MLP neurons of a small language model. Each row is named by its layer, matrix (gate and up: input weights) and neuron, and shows model dimensions 64-159. Each number is 128 + 24 x the weight over its row's rms, rounded and kept within 0 to 255. Numbers have three digits each. A neuron's up and down rows have the sign that makes its largest values positive.
A block is one neuron, or neurons of one layer that tend to fire together. After each block is what it responds to, as a language model described it from the Wikipedia text at the highest values.

L6.gate288:153137154080132114131133134150165128135117081141100079102107175141132108109158164141118148091138108184114125110105128131147118108104107092095122125126132180094131176091126170108116105107148144113119151137164128133121126117085096114146134136139125155103115138146151113144129118147108150162
L6.up288:087115162084145145123107151160126135180122109123162091139097118108117093090088141107111092143133141115164155097150107125149116088150140131100155122105102166102120152130109154108117136155119109171135150137163140150127154116093137135110189120127145140132130108161132142145143126109149109098
L6.gate305:137117121084119105082130100127170140148137154148124102117142125156109120091150156112110159067116110129140109115131146097126137074148157169122150118127163140124072124111122086111152132130171113106116134161153123181133157113122131110105113130132087143146126128139129110120136156114166157105
L6.up305:143096110144126085093099141129099131159144075063099099077140089136138124142103145191125163112123109120134094127158160113125135103137067107112132131121085125090130125150139098152117120154149150122147105118128145174146109144188150134110150126157078129127139122079167131166140148110125121125
L6.gate438:142118144108119125122130139121104145103092139111134163129131160100131114095103120153106158102152127128089146063115143150165136135182137112146140128103165139066167127115132160176075118136148124128145141148154120151126149112119157157142132083079169117148138178144151122154127119127091104135
L6.up438:135169146130143139121111121156113111123113153140165120142148186139162151093135103154152103106103189159112144085150126134144126106150138109098100171102100083114149147120095111103119124161118108148113125105123143124100114135122127182141149136149129158081161134102146128161128150119087128148
L6.gate487:171100161108098161164126113150101145122135134131131122135158140116107128137123112141108113111099133141109119108089180108101135128098148101160153114118162072074133168130149117117077140161131123103172136161163164101085133120148123132098102120102135142189095140100124121124135130144115144140
L6.up487:154165162135095122077131141124135127133124138144171133122130134160105143094123123116178093083117127138128074096179146156121134113164121145124090156100101102077152137159109123115147097122135167122100142112143172082127136139169083100164127151144140118166091132111163127136097120094103119140
Responds to: Last subword piece that completes a split word, above all "ly" in "early" before dates (early 2013, early spring), also prior, Tokyo, Chinese.

L2.gate49:160110130130114069141163124135128133100128110142102132173120122145132103154170145109133119171142143134121162135152099125108132175108081102115107179098120172134153162137125113119100142119134126161157142191116127149073136191098074116111133156068146113144090136142141173139122113131103117138
L2.up49:078113079143103099113147159126121112119141119122106127124155110120117119139106155102118088128149157161150130140155119168142135139124151105147165174105120128147155177122104108129104110121134135138117141131102124122138130130122102173128125128090143140105108115138141119102151158131116155140
L2.gate60:162120116160097113166169132145134121134122138163107088128135137115073071133146121106148112164091143123117135168124115091135122113113153051142177113103113109152140134126093145120124146138080151093132105147086148132106156079146094095135126118159133090138113088148117164108114135123121122129
L2.up60:095101112120155158108131102132077132114145117101137145105111170155145124142152131108167164161157101103139129125113136092109136111113092132141107130104145160117164105160108121123146104111155192090160149107151122160106093122158093101122138124138157114139117122118145145143159136099139091108
L2.gate71:107100101111143082147119139096121107049120134129143125123144165125136123115150120094135099153094124069135106104124118139130153167127120082143118160071129112130143112129150132125174120135137173151067124158121119140141170127129157120124116104122132108127090141133123144121158125106104084113
L2.up71:107115097142148069134124136097128101127129141157092153131134120181091115119146158148126092145151120088149108113136125140162104176119112106163125114135094170108141122154139099152149102103102134121118163141119110180117127123168096132166102140078127129165129111094104110129127114108112106119
L2.gate90:159132152066115068078087114110132144121149140109135187114108146166090164094154118113108109137170147140160072128092129146134114123114158136114133151092142160117129166117092103148110151104132140137121159128118131119127146151152143104116139113097117126135113162151153123127129152112118112154
L2.up90:113097111123129142117128137146115113130132166115143182124122135142138100131130132069123097119137133051131128149146148117193110096127127084143133094164092126138131122161147101123150114117142129122137160178139144138112152075166083121080119125135119152127113162094130163089185121106151138138
L2.gate96:133091132095096116081118106141147118162115122118132106139141125132107128129143138100138125143123086121145132098123104130139139129106145070131106132100165136138104131096121156092109160134161144162100189133116124148098114106090094158057148149105139096141146133103081116113166091109111139146
L2.up96:110149143103122131106158140112119130179113129102140134136108126112121142123103105128137081083131135162150109131149110140115174126121163154120152148110174132156092140113150121167087126111167138134143127129111135154169158117090153127095150129105106127093140127157105131105103092099128152118
L2.gate118:165146161132127053119123151141120171106182092121116118103141124123124104128168116146099067152146134127155126108103119097083120132146122108143156124124125138159132123141142143173104152143135149161175135127120138134121096103101150168161082113150173092164098127134174106146149110151134128128
L2.up118:141146168115107082155110139091122146113165127136110155145172159117117096111127106142117089115112106143193159117129083090114136148126121093131121131152107116079119121147127149127097089110130163135166119148151156122092083143088125196134124127139157124113124137126095138181142121137127130132
L2.gate171:118120098130126135105131114105128115029137128124129095103127117112120114080118139150127128122192109102078109179129134164125141130136113142144147116135138141101179109171120152145096120136111171141124122147167102161123124168135143139111140081099147146134137115099181126151154114130096128106
L2.up171:122163151142129120153133121136141138113113064137110126125139122152147160138178147117140153175105147168175126155133133119147092188092097107151089149179125140104148091126163119135119117115070138164113118155128129113129117126146127053124103144080131123102089106110089111153147114128164103101
L2.gate287:170140105103103108149135128134114119100159107115124140134147195146086098086115125124112136143184116096108133103089083097081127108125085077125130113098127149107133116126162122121110105138110157141134143160131123123105144157101112096112095106104086115125129135110081151156127122105122106137
L2.up287:133138110103062146140123112152096095113125150115168138100123148120137119094137096152107106116179096121160124133109137095131101110147100062182136114095108108106104106115111098126120124141128167139117156155150199144129107149146137138083170116158140142161158117120127149147136093133131120098
L2.gate294:141111126135109129160163121120158114111093130119139111144127175117087106122165138124145126107148120125116129126143114127111144138073119062091127144130134117139128139137148146149108098128142101114127137155063129133149113154122162139127140149141110142168152166149093100087128156125089128111
L2.up294:158120137086114125095134131143104146138150133117108135103093135169118093134168126146089102117126118106089119130102132089121128099152099137149165102159126079126160145111127151146147124117101132104127153157128146167105095103153151113132107163172126094133141119114085112113083156124101135110
L2.gate350:136118131149148133143132076161122098120128127082131113116162177102092184081130112108124089139109151130102151109126137141161130083113160105146135168118096124106133137110121111129091087158112101136155120142119157146115134139102099115119118139132166155119099119094139136135139130159097131142
L2.up350:120097148132078101154158085145138107144120136122097152123160164161124167113159134135151132133144147145104128133150095099132079150137117071126120142190108113136105128099145095142075073117138145161170105134125140085134146148099076121120111109119101116108082173132136152152120122139103144126
L2.gate404:133082163119086124132143130133110079129114142049140125124096157143142157103159156163125132158132138084145099127140109116093146141116100139162132115093151150130136125171162112140107129131113128113142130165067168121135116144152119136091134106123143169090155124137121138132182175144111114080
L2.up404:149136118120108152151141105153096143120157129100129158150152133129115117090170086114142171107106154157105178118126097140143153122122079090136146101165112101116147108115136101111105135090135121143157095135147173123098131118134084110092169134171137139153120128120106148118100117110152129098
L2.gate410:145108135122095075101149133119102114138111120095098123106145186140089123127113166121159160153177144100142119072095111129139148101107117168107142115144119047171104121187126151103119093153124130067134161109147141129108114143146127164113115114131104165115140130117134103121129152153119107157
L2.up410:101125129172105110126152106122144162185131162142105178138140123142097110130129127182164137152184118159112138070131155128135153122158147111119110111154157130123153121141127099106114113121147120107121143124151112116083156138113134136138165134115138141130164133106130135134145144108103140141
L2.gate432:106113156126102117136154126139130165115113122081164129142163125154134125133131088130148126151132131148146157096135109106109109141120110078149147093129115120055122109123154131152109111149153139139152114118150139095155118106122135160086178082143149128151119123127129097134137120148155106094
L2.up432:096076145162104091174159112102111145144104096180158083140163151098116127136167147131082151148117115118118133115140139126145128102118098114161109142127123110165113148155104171151099129130127120126209152173114126143105081151131146126167113124111135125157142118104108125176112095135147125156
L2.gate446:121153131137196149135168133155128084129135147148117122153154111105160098143113159137151141175121149160121101115141089121127129083129129110149166138107116149069160152121119139113136136162127133123094135104090144117113146122133069089115145126117112145134123080102122134160154124112115094078
L2.up446:168152149105122112166109109111169131098105110151151149143146169161118142101120105104143134145140134112130158155127144140124074132135084118146130110115135105116159127085136128120090115155107167143131162131160111111125136126167110109169133144125073131133140135092106141138160106126174121114
L2.gate476:144151106123125102114087122116126146153066142152147151119164128135082162144123121156103122120139133097136175150099161091117090147123113158144101108129150119155116132131126126142132103131138186143121130126096141122120143147119108120081120121130084156142107111128107119167149143100113132146
L2.up476:183141117164105136117130118133115090108126187156138117118114121075060123138135183118126147097124117141132119129123131127110121163110105070131131138116093157110122124125090100155107116125129144148143091103134142165120094173154162160113164128143122125115098111115147125164145089159094082093
L2.gate505:051115087125150177150141138087132123135151105147113112177120124111097110090114110115167109098120137101121164098110100133117135116111130078120116099115142178133087083125135113116074092145120129101128129107114156161138154107166121121135170110122105146134085148121140147119142128124147130109
L2.up505:101141126122136159115144102130089152124167106143132162092136122131143129115126063122112099152116131140161094164144124137143087147147138110101147109123143132147134131128138142108121138115081114142145146126140118136149090129142104087096108141115132120105099136128140151128141106099147113093
Responds to: The second word piece of a word whose first piece is a single letter, often H, v, A or F, as in H-is, H-ammer, v-arious.

L9.gate460:109130102103150124133172131131137123110154143128099101175104110113126150090098147116123134077156147152147129157151095129134191124150129112132155146184126125108137089099123138148136131117155134135172101137101155126115108144103098110121144103090125138137138120141128136110103141159148164084
L9.up460:083139098149150144135119141102114113096147144147116088128119122119114122123126153155094106111137131185117093118137147111084163089132093129136104136142126174121117158146127093115161114113127124118142146129134136140140152082190146140155116156138117163120093108123129121123093142122152134114
Responds to: The first digit or number token of a numeral in running text or tables, especially after $ or a space, as in $'10' million, '4'8 kilometers, '6' August.

L6.gate187:105113116164157124168091128130123082129167121180138140148064123171082104135125157159125108144134158138143129136098174140134144078143124151158129103088115096141127073147115077124107143161123111138206115135153149120140137157135141162153123155162145120149123079163159158146128128149137152115
L6.up187:132089164143130137116128146168148088112072143099140134112087164137084123109133098118149118129138117101092135121124158146130148144103098170132148127082143103143118111171118165105109172203104138140117111123123132135143116137131149112143140133156157125182131116120122142125151090131109173176
L6.gate212:137112091134148086163119155103126097108157123139109151119118104135077110071126097124127141154102158121141179147116151133118126125113110089146131105076112123121093101114110138074099099158101146138116118124121174112158139127138084164066167117142158120123154104129152120096147119111104124140
L6.up212:123154135182131144132113151131135087143073119104116125167158123123156126154096139116109066141085132155094129181121157151125127103151100131140097110121164098104111100137077182132143159147130165102139141139115136107126148176153131124131127162079135178121125108126124122147160130122120160094
L6.gate268:099109153140134094095097127110112144123142092138109152172132143135109106129139123125135112063157087116130118126096131147140180091118138122132166120109132067111095115128153088104093085146130115162133126139121140112138144113112135127138125103139166139138102099124074166115127145162105139106
L6.up268:133183097113140107137108128119124137129153098071110124099123149109150124124130091112119113109162108192134177133124135132138095126099140122167135097103097129134109115149095149171129099114166138126135160126116106126148100172138113115187074113123147149086076121149117128142116160118126094126
L6.gate364:075133150152136092120101170129157154108115094137120119106126132199129102134125163144165113124126109151118109090105166095125156100109093140144148097101116133124119139114150151113141139121128086155142172124114157139112138128100150133125121149178175156126122132134108136125141152145133162169
L6.up364:140153139112120100145102124110129122144077128131147117099104166105107122117165116122104126120152137134155157143132156138080149094128089068130150121112155062119149099122115093145107126143133074103148149093164150130159094125171138090149098115158127150127160077109118131120113150159100154183
Responds to: Word-piece right after a split-off initial g or h at word start, as in h-on-or, g-en-ome, g-en-eration, H-ar-ris.

L9.gate482:177110146132122117135088118147085134131141117115121124111126170165117113116117123160155119130136100081121089126059151172120101127102139148112151136124160118130123103078184111131145106131179160114131122169114161138141144124121082164134137125147100133101117145172134110123141122110082117120
L9.up482:118123145132112135157152141106128088106128113101153147087077086141138162108111111148129160065154108119114132133125136091124191124105106127154158144087142075093120094117151119129125156166120140152122155130164141143137164127085151163066149123111160116122150130105182113128130077110162118163
Responds to: Second word pieces directly after a short capitalized opening piece of names and terms, like H-ar-ry, P-hy-s, M-at-thias; also century digits in years and spaces before numbers in tables.

L2.gate35:130128152155119125099154132124115161130131122152094137118137177170105099130127119144123129156147115120130146120094139136115134111128107137115112137122109112085120116127136090141147136144120084151148119119116103128098132150075113126172099143133136163078126118084132154096129165098114144135
L2.up35:140104132166130136138115139134090135118096155188156131077115169165137146118173106136134087155165096118139130125105122098154096153102092136158131089112096116105119128113124102153151122149122095149102132093170125129123092123130128130159162158128147140133173148145116158135146104115109124172
L2.gate41:161144135113163065146122152119147142146103157112132108102159098175146101122103133125117151151143141147128135086122140167132147087127137177076132070119129126091130160120131133121122160154115100138116164123119158113105105166115124121153111132099113128145119139131118080124120152133098138114
L2.up41:133093154114126123132116107111126155118072122135171125075206147124143132117085108128119104113141108126083144088117117115145137115114163112115112151128160108109154147148124124109078164114140124109112121107124129104117155168083082153114146105137134132124180130143123091085160147177100096152
L2.gate107:114160090113097117143142100123105136108110136134085093151097136176092062114151109118158100140126104127130137109122125109084134171139144126122154137149104161155138098141145112142135118118119130096139130118141107131092136145113086172160139128157122110116121095145120109153138106110140067111
L2.up107:137125155154148135134125120144101178113131127132116155153118122138125104121130106153122116142139124129129139100166156099133129091162155105115107099113114172156159114132141101124146125139118121116132143118108148082093111133099173175085105162190147089160127143104154130142141166151102125161
L2.gate122:095111108105153109092137120152104117129117152122105141148146135125141118138151096165087159136142135120124102147135166126107160105125135131097116134082112122135151126141144112106113130145105115066100101185092145111137145121141138174122124148185126179135141165131106128092128135142125107121
L2.up122:118103092080081125135146134113080133149153116117110163122153121164133141130142172188147127145144121148140093181148111099111088103103132151133128132118086172130130146124118180150155152143125136145120121151141153139154140158142131122138122129100109147143166106149106088110108151115123112142
L2.gate153:136152159131139084120111145109146119097155095105161134186165143112088080103112157172147095180124151150132108133108145145119159100099167163134134141081146118139129092107146092124122144107141120145156163085121143143140124108112137155186107066130156151107093121185129120154128151145156146122
L2.up153:137125110168131123100074119117120121154121131170130132144176128119154129105113132147151102155082124095137136147179148112120123110151151120074137129079110114156119106153158128096135097120110135150128123118168124141095127100122063160131094128172115140126124131167117141146139126110149098143
L2.gate181:149141134177136068168129158139110144143126080112133139137142121133103100111109157124106094143125138121127122149173149095146149158102120129092136146119182140135116116145137129125129131098121134105133104129154087137104145127145154148112104106112138147132128103130106172117119152163130148132
L2.up181:111168149130124123161078108154119135140110102128147099138124099159147158135106120124127090136146107165142124146191143107181153112111151124077127149150130128103122117119115120122146162127101157116120139104136128144097100099121133122160148147120113158117164112127085146132153151174120123139
L2.gate235:145143116119136086143091189124106144133121105122131137131073136190114165116137097107128134077150077124139179089151142104155128162114088162120115140128152147162147134106126157105125146129116113151109156150119155110078144135083130116157142135126138165123124154133133098142143156096109166167
L2.up235:176148124109174149136120172141157156187099131165159097082131143165130114139104150107114162132098119158139134117132179129146091112163141138119127119126128144135140141093106113163119155086123161123111137089114145112156113126114095153119141153115093126143130157173118113141157124120109176136
L2.gate271:146129109137117127116133158167135156159102146079112128121148121123105149104168116124112119146137116139110119109131157118138122095146100156115136134115152080142105097089127140084159177163093116101119120117107168094108119107089129143135157128120114129155098114128101146116122153143171146157
L2.up271:119102088131149131142118142152147127134128120136102104158113114148096133100173138110122088139124098104104119097128121139161129118157088110142076143139122092116153129136163162131121160157093133121098117165127138102067146139088093097148154164130148144173098108133084129089144180090131135141
L2.gate273:147175102136118095107136149122131101155160148147130100165123178136111091112083155109143088137136138138078131127153143098100159137134129154065131128117181111084113139110157117118141146123127113080120126119162099113147133153096127120121094115093139122134083154155104123110121106120152111100
L2.up273:122156113119123108123086107161120091173132168141156100102141146114151134120098159090135073130140155103091127134164132106164166107122117144101112141116125123094100107101081123149119163138129125101099111124129143111132088128101149119083172149109163132127136133109103104131131103112121079103
L2.gate289:110184108152151109136163144150149148112109090140138149110118154140162087101115127123128133145100077129112134113125112115135192154146135130104112129094148151113114156134137150126166165142129111114111130159082153099124143138124139107146131152060134111122111098139100129124097175100147158063
L2.up289:117162101161183113117118130113108132081081111112119085093121132141111117139112141113136104151122096119111143126168118077156133124139143178118105154129117136154125142117107115140155113130110113105117095153073207110081177076123113081165140161081105156123135100116098135141139151094124174109
L2.gate292:122139117124150091109162153107113160088110139101105108174156132131130120129130121118154119099137130136149121072112147121123174112127041140106142125102158129135115117126178144101077123122116074081113145152125144141143166158089109125139117139130108129153078147143113129115119120135109124154
L2.up292:126112127134113112122135113103083125116094144134127077137149121138110132115106123094176103093107128128165135097132126143138123133137106138153143142128090131145135115130122123153102122131137136123118136144122178157127112110094111154130165147136114166158128116136119157126121163156136113092
L2.gate303:125126140138140139165137140138107154107113124124121137149119127148132070127094144103110186131125132138107123133120143111130145123115097141093129131140151114075162141138141134145124076127133156096206120137111100078126169154126110123182129131137098125119146137191124085115127124145106117126
L2.up303:146102174150160086156116127116112151133081163130150139101123093139147130147079134131108132144135119081125102132119138108154111125120095140132093124142097134130133110156116163150147092109157155097145098105113129093121120107132133106137169169133126109098181116161128092112135155186140143152
L2.gate346:121125136094120132133108125172125148149156119119118085127133130123128144131143162113179165134091126135145154130126130114132142121123128141130157141159147085150159122104096110127111131150102153076132135086082162146100129135126094149149167118085114115131127071133136119111145155109116123118
L2.up346:114129094084129124105140106121158157113126137157147116183121114105094134094140181092154116122152055152153109132101122151144147130141107084125109100137124136119139119131097146135132131137108127094096149131130161152133135141140091122153134132066133170142117121117123131158169147125080131095
L2.gate384:125131137110142139132188147127141172161103121119167117102111143135168144111118171128160164128126132133110150114177131134125141119151170163154121096133155071096113100127131144126108143144122074158111122113133108125125166117097100130159149134134126153097149074143144152147139139148092141132
L2.up384:125143132075133112119115097098169125129141132140155141102182106103166109114083123123104120131095148098159133098117140093137135153078112146116061127130152089106095168134125173118145104161124175115170116114103082107130118113109086115138119089124119148106162105142137148115118114082140156130
L2.gate460:124134130115128128095124102118142145086128119118087093138110151071120128129126098146150137102121083089128128166098140166113156135103150163104142142172179102098153097126115133100081128124118113103112123135160122162130147101110178119093139162105133116148125087113112112110150128128132162140
L2.up460:109160096108153132131168125143139127118138107138160121103147165081132146169131152130156101128122109138189187114127143149126132111105138144128163113125136098151123127114121161112103095138170132118151131137139103158191100109115133145108089127115131101106145107140111133134116106117150106102
L2.gate509:126157115157121086180108129100106149104124124164165096104140151138134141107125112087147106157124125115114164133101153116163177177143126138083112110137092112146102116130157119086151144120147134097133077155137105141113147108104093140106110127111142120133111120187137102114144103118118083133
L2.up509:094127158141095109168111105142130153158131146149175094115149100139128128118097120120123101141139149116141170154128159138111171139125173169091079102115128138144102106136119093113124168152124093087117094126086143109135120059114186117112116126107138134129124160183097098144100125108132082100
Responds to: Second fragments that finish a common word split after a short first piece, such as Y+ork in New York, o+wn, bro+ther, Or+land+o.

L9.gate477:135108125081122149156126145147136098161163108129106105171153173140099129136114122111156146126147118162156143119151101163127130148126147157117136153105160189115186125140121192109096126155156168116113123131104122137109116106079155144144134102099155153146142123075108123114097133136140122092
L9.up477:146126091119161168109133083158121121126096143124162131123086174158192105111141143135173153105115089131102117140130141083114121123135156081109133108142095140118204117134130151095107121112090116166127147116129153161109124083140118152161127135134151146131168112124123122077105093124125123128
Responds to: Fires on the middle or final piece of a split word, mostly place names and years, such as "ork" in New York, "pe" in European, "70" in 1970s.

L2.gate39:126115105133146145146108151154136143134172091134140121159122084187142126145137114120116087153106121120129140107160133094090150115141103091124156145106151128148142123124157065105157144140102173151136110123110113123098128184127102141149108122102168116135075131105128143121132137121162115126
L2.up39:147141123154128115167146108106135106146166125160093111088117141116149133099151169118168120113118100107084078102151137110082116161138131148103113102134155087150098115167125178143110152122121105175139123102148147087168119147141139109141146074139128105109136126121107134133082130085160095101
L2.gate67:167142153047139150109127152148159172143164112121149118139110203150136114139113123131104087157165109114111133121135136134138151120120156084099156144133155136084132135109148096084157131128158144093137124102133119107117155128138200185085116121152133166149145133099106106113143094141152144137
L2.up67:132114129131136140100121131123174149178140151133097131120122138100140123114065123128158143110123151127124140137146142108112126102151177094158142109122121145119134137143119085142127178113151115145140116097121139130138146116149129166126133132120116094115102103141127136111109122132151154153
L2.gate85:115118087084106122153142176163133109123142120090106097156128117105113116118148114109132100125132125105120146150131151124121181114065111124104172156122132162105136153134105129156114104124144143103130113118149148122088148132119078091087142079123123159132103117087075104157113076129123118139
L2.up85:149095109074075143154152142083139160119130169119127083137124112156124094116126135127121124058131124086119139149136112095117152118128103119087145098123127094170103138177119160138122149118136127165119109125137175170161126127139099167117109095161090090092140144099117106122084099131124106151
L2.gate101:092160094111123133149117124172107147110145114114142102163107142117112151121133113097110135150120108136094132125108119098101123113129123139131158172148125142092110119079105092158148127134159147122094130142130138119116172113162143109115153126129126178117155146111109140130092092096119154105
L2.up101:099108147100120119118150134102143132152164116146163111137132129150166098113139093153104101122179178117086131168113153126129143148151106121149106137133110125163138129124139105154140121137138130161160154155142133084159144080116145116110141114171162115140160126111136158116098106147167123097
L2.gate147:118133137133107085162148129136121178138169136144121127126149135130097125108148129138135108159160123090084159143133121136107129105090123129157144136139154108153116123165114141073096159158101149138171137135124143136116120102137153133145141061147125134124117148123160120147133123126169146163
L2.up147:109155098113125125140154127173128127141176147152092146142148111137133122109096151086154126135131127103107153137142162145148124093138149106171152121172146118172102157148071144108113123130115139153148122182140162078111086090181122151142106124156125115111111128101176156112137090149173126158
L2.gate148:130140142074104167129141148149128115165163137108093100123119116074060112108111132131158137140101156129111158165115142130116129090139125124124158092122161114128138097118113143137097166131117158130129101121118112120125114118134107111123142108151160085143103084129159153121107129148100177114
L2.up148:071163110080139151148108166152142092126132139112124127099147137097139155095108146122127131118144147140131106126122090126098094143113128131140156052109164124142110132160127116145126145108155154142135138128141097139117106113146138116109144113152126135130134131137136148130146095136132136152
L2.gate200:123133152115149125159150100157125148138166130096129071136156138103111127109148097162135120116088148110108147155160157133090121150105159096110130150143155174115136144144106137122093121125135170139136107131118115163175150121149126147100151069149122138136087120139097161130129114161103131135
L2.up200:120149150109105131107116126161149140169146103145157101139133121102134155076137118168148095151158087089127112139187121146104129126106130099127152108139175161159135153150082138133130120107083145130090107103133142131139095124134144129111104126111106140120110113154119110106131123133110111110
L2.gate226:146119083077103103137111142139134149141152102120103116118155109114119097111105146090139122137098151112089098133141156087115137142115159097149142122139160111157075154131093138153120082115156106115119092148126159163107113123156123101129151066156108121096105121123106118086124110140146097152
L2.up226:140103081113110117191118155110156125122151126153137084147108096132144110094108172118149143094124114135099159163121113114128156136087089146140178093149120124132120162155138128147122119129103115132096105119150141138143167137148074105134118067119102137095089120140162111127109110124172099136
L2.gate241:108141114134137139125160141104120142085127112152099154130101162130102100141119107112155126151153125153143120127132146151123128126110073142149158131139116145119153089142160098134162081127136154110108138184156144140099149109121093114126106128172113144171124104172103102106123176093149106148
L2.up241:117145061190094132168158200122121124131106104156122090104139152158098132125122112139117101139109091148108119176118142116127101110090120134170155124113115122122105140120138144108100129159120112125124112171156104141122110125139123142121102122135114144136140155122104121152154161166107112174
L2.gate260:150124161105112138098099151203135145098111130164132123170097109088135094120085147117142162126107128094089142185119138148091183152126131103132122110135164138159134143130096120121133128140121124099133099148133123100126125164107134146155127087111108142108082103132149131109109136136105103140
L2.up260:137107106117155085119093139116106140117099094153164104136129120099108134107109123108124148162168163140089132159136087116126183149132102092160170128135116118164117139121116136120163121105155168123116081149165137111139126135132109139134149146075082138120110114106125133146147104168098120149
L2.gate288:121150117136135141107129136152129113157104103145109118081095134096119170146120134123143136119110121119134136163148147155136122140103135113117154098125177134100059131160125136165090168108142102144118120118143112075150092157109079091128121094081175123080102122096151134086157130123144169135
L2.up288:175142111151119118149115104128120157148118109118135123095125115126128122093087106127163095140097137110148107134124094132155121137133159148131124083127102113104126177134125136159125134129145115109156137070125092114100110178150141152132148085132125126098098128145180123124108144171170133148
L2.gate302:130111120154151085160144158142135107117096107117113121136109106116105107109147142159122131117126106106121144173121153163082160111119146165127187119127161133122123105145136149101104123133112067102107148155132115131120151117128098142119113100096155126123106139171135110160105110102166143140
L2.up302:107150091151160118136104118133092104169092126120118138101150078135127163106166138122106132140111099113149161225102151126127138155102150157128112110141122106115111135177116129099131127133141137124088139129163151129135146086121113151112159160093190126134147137151138150144116091099145119128
L2.gate320:147143164151112118129145113131126126136157128131143128149149102108092121067136151144130118140071112116091164135140118089127125122129177107166147167130132137146121118139155093128131141115137147134127161148112116145092116152118081135114090123138140136149113128137116154175138109120153116123
L2.up320:132075140151131117147119155092084138165092143129171087123131085113121120130139114159117147099117126138145140114157124120123126127139151119135063104192116129119099117116111081126091152103136117103139132144106141156094133150143143138130141168124119081159160115125117113119113125129159159163
L2.gate362:131157152103083095132172177137164127106153112131090162134092127151092117136153170147132119133134117125078116139139152116111140108146089107115136124080191113127120113171112115155146137135106127097128129147088152122151108162126151153108112081116092123154046103119152123158071107091144108116
L2.up362:134152137161093128125139132134112087121130126134122156119085099145130125133144145132125098123148115116094118147174127129130139120145097111167127096104140134159155093159084103140152154158109127132117120146094175155151080140160147147124154144123055165150123091132165141164077105110156104117
L2.gate467:102153095135123098109090127127102111097132133146127146154136159154161116125105124128103135104169096130130133111124121189114137109119110109122174127130161143102132137137112150080137085114139092108124151152134132165130109135094104126122130189106155171135149126086117089128164102145101117154
L2.up467:123159134091115073118121108111151142131136094136082131108138132127101132110137132111156111131157111122114127172112109142108122138104129075152151139184078100113109105171114105141153121174175128109124134132148132159133160115151105186135099142109114170137189134133107146176161138106152164142
L2.gate478:114124116136131113155124115124138108153145099130147097128168114153142112109175125125104131155119131118111158172129169149144123116058142125113138128126134115108114155132095128078097169100107134108145157086146129146131128155155131129130128052105090147128081145088099141116106121144166146113
L2.up478:129138102099113134112155145149119114155133102136154109124168117132134134094143115140126125147157115107121143125127130137129117070127127135097122137165125128114135110123115183091167131142097130171061130136128161084153085129138116137141117149131142104087104136139162111093146084135152163096
Responds to: Digit pieces in number-heavy text, mainly decimals in results and vote tables (7.08, 61.07) and leading day numbers in dates (21 August); also United before States/Kingdom.

L6.gate56:141111126103157115122132145108115144127143105150105163110116135172109105096108186094120138135124071127102124141163101130134118141149111078099126142129117108120114126132161108118107103161139124159156123138086084105137123136160132190135121100141142150134114123101162138138131110153163115086
L6.up56:148130153121146122126137099135152162143133150169099185122130106142139120093082142117122118131134127126115153148165123165107151112117108145144142132168135150145096096139124101140120110168123152100154140139098096095154137172168153119174127135137170124134082068133140154142106130146134151122
L6.gate99:156142116122158131157106131153183147115125104136103130152138133165127140172143109150139117146148163108111104129166098122111141115123114192118171147112076107121123168098135128145157124130094102125160158156065126145177168149117125177105125110177108100105088088136141148088098117090136111152
L6.up99:143095149148130150122146103118124163122112108101128137128157054156122106136121147136097081128149110107157124124151145118137150141115129136152158121167078119124078158162140118178114123182114149154089129100121114120109104150133148150155115148124133133114123097156121116093125109151115126143
L6.gate307:192121139138145175150136129095133148115110154149130147114159155154122139089107154139139139138126096109106084154120111159115135133158058122152121152110131132113132090159157143170081087138113154138130136147105157098128149133138130111146144130154130084112118117098139147141106147095126110106
L6.up307:111165138134126145132155101132143137095121128142155119128114114170125145090125129144082147120178115123096084138117120108093161072112111094158161162105120125155150099190108151119130114139153153131132141131134097124175139141127150139153136131135157138106125117134144146082160106134104125090
L6.gate450:113088157120099127108159177085144141137167099145151112131149084159152090116128109200105165130113106155088107136149133104117166162133109100110151134121102150117114113175159179085141077135149189095110129148125137112154126134129108169117154095140098118134109121141140153132108101128074109124
L6.up450:132131113166040105117126136114158170102142098135148086173169129123133103153098117099130159111158100101106187105129095157153115119092102135148117138102110140134139128155105130152165118140123115110125125096134113144089087136131138130116151097148156143122128079125091120146134130125101109144
Responds to: The second piece of a word split after a short first piece, mostly ist in section headings like ==History==, also l-ast, h-ow, D-is(cography).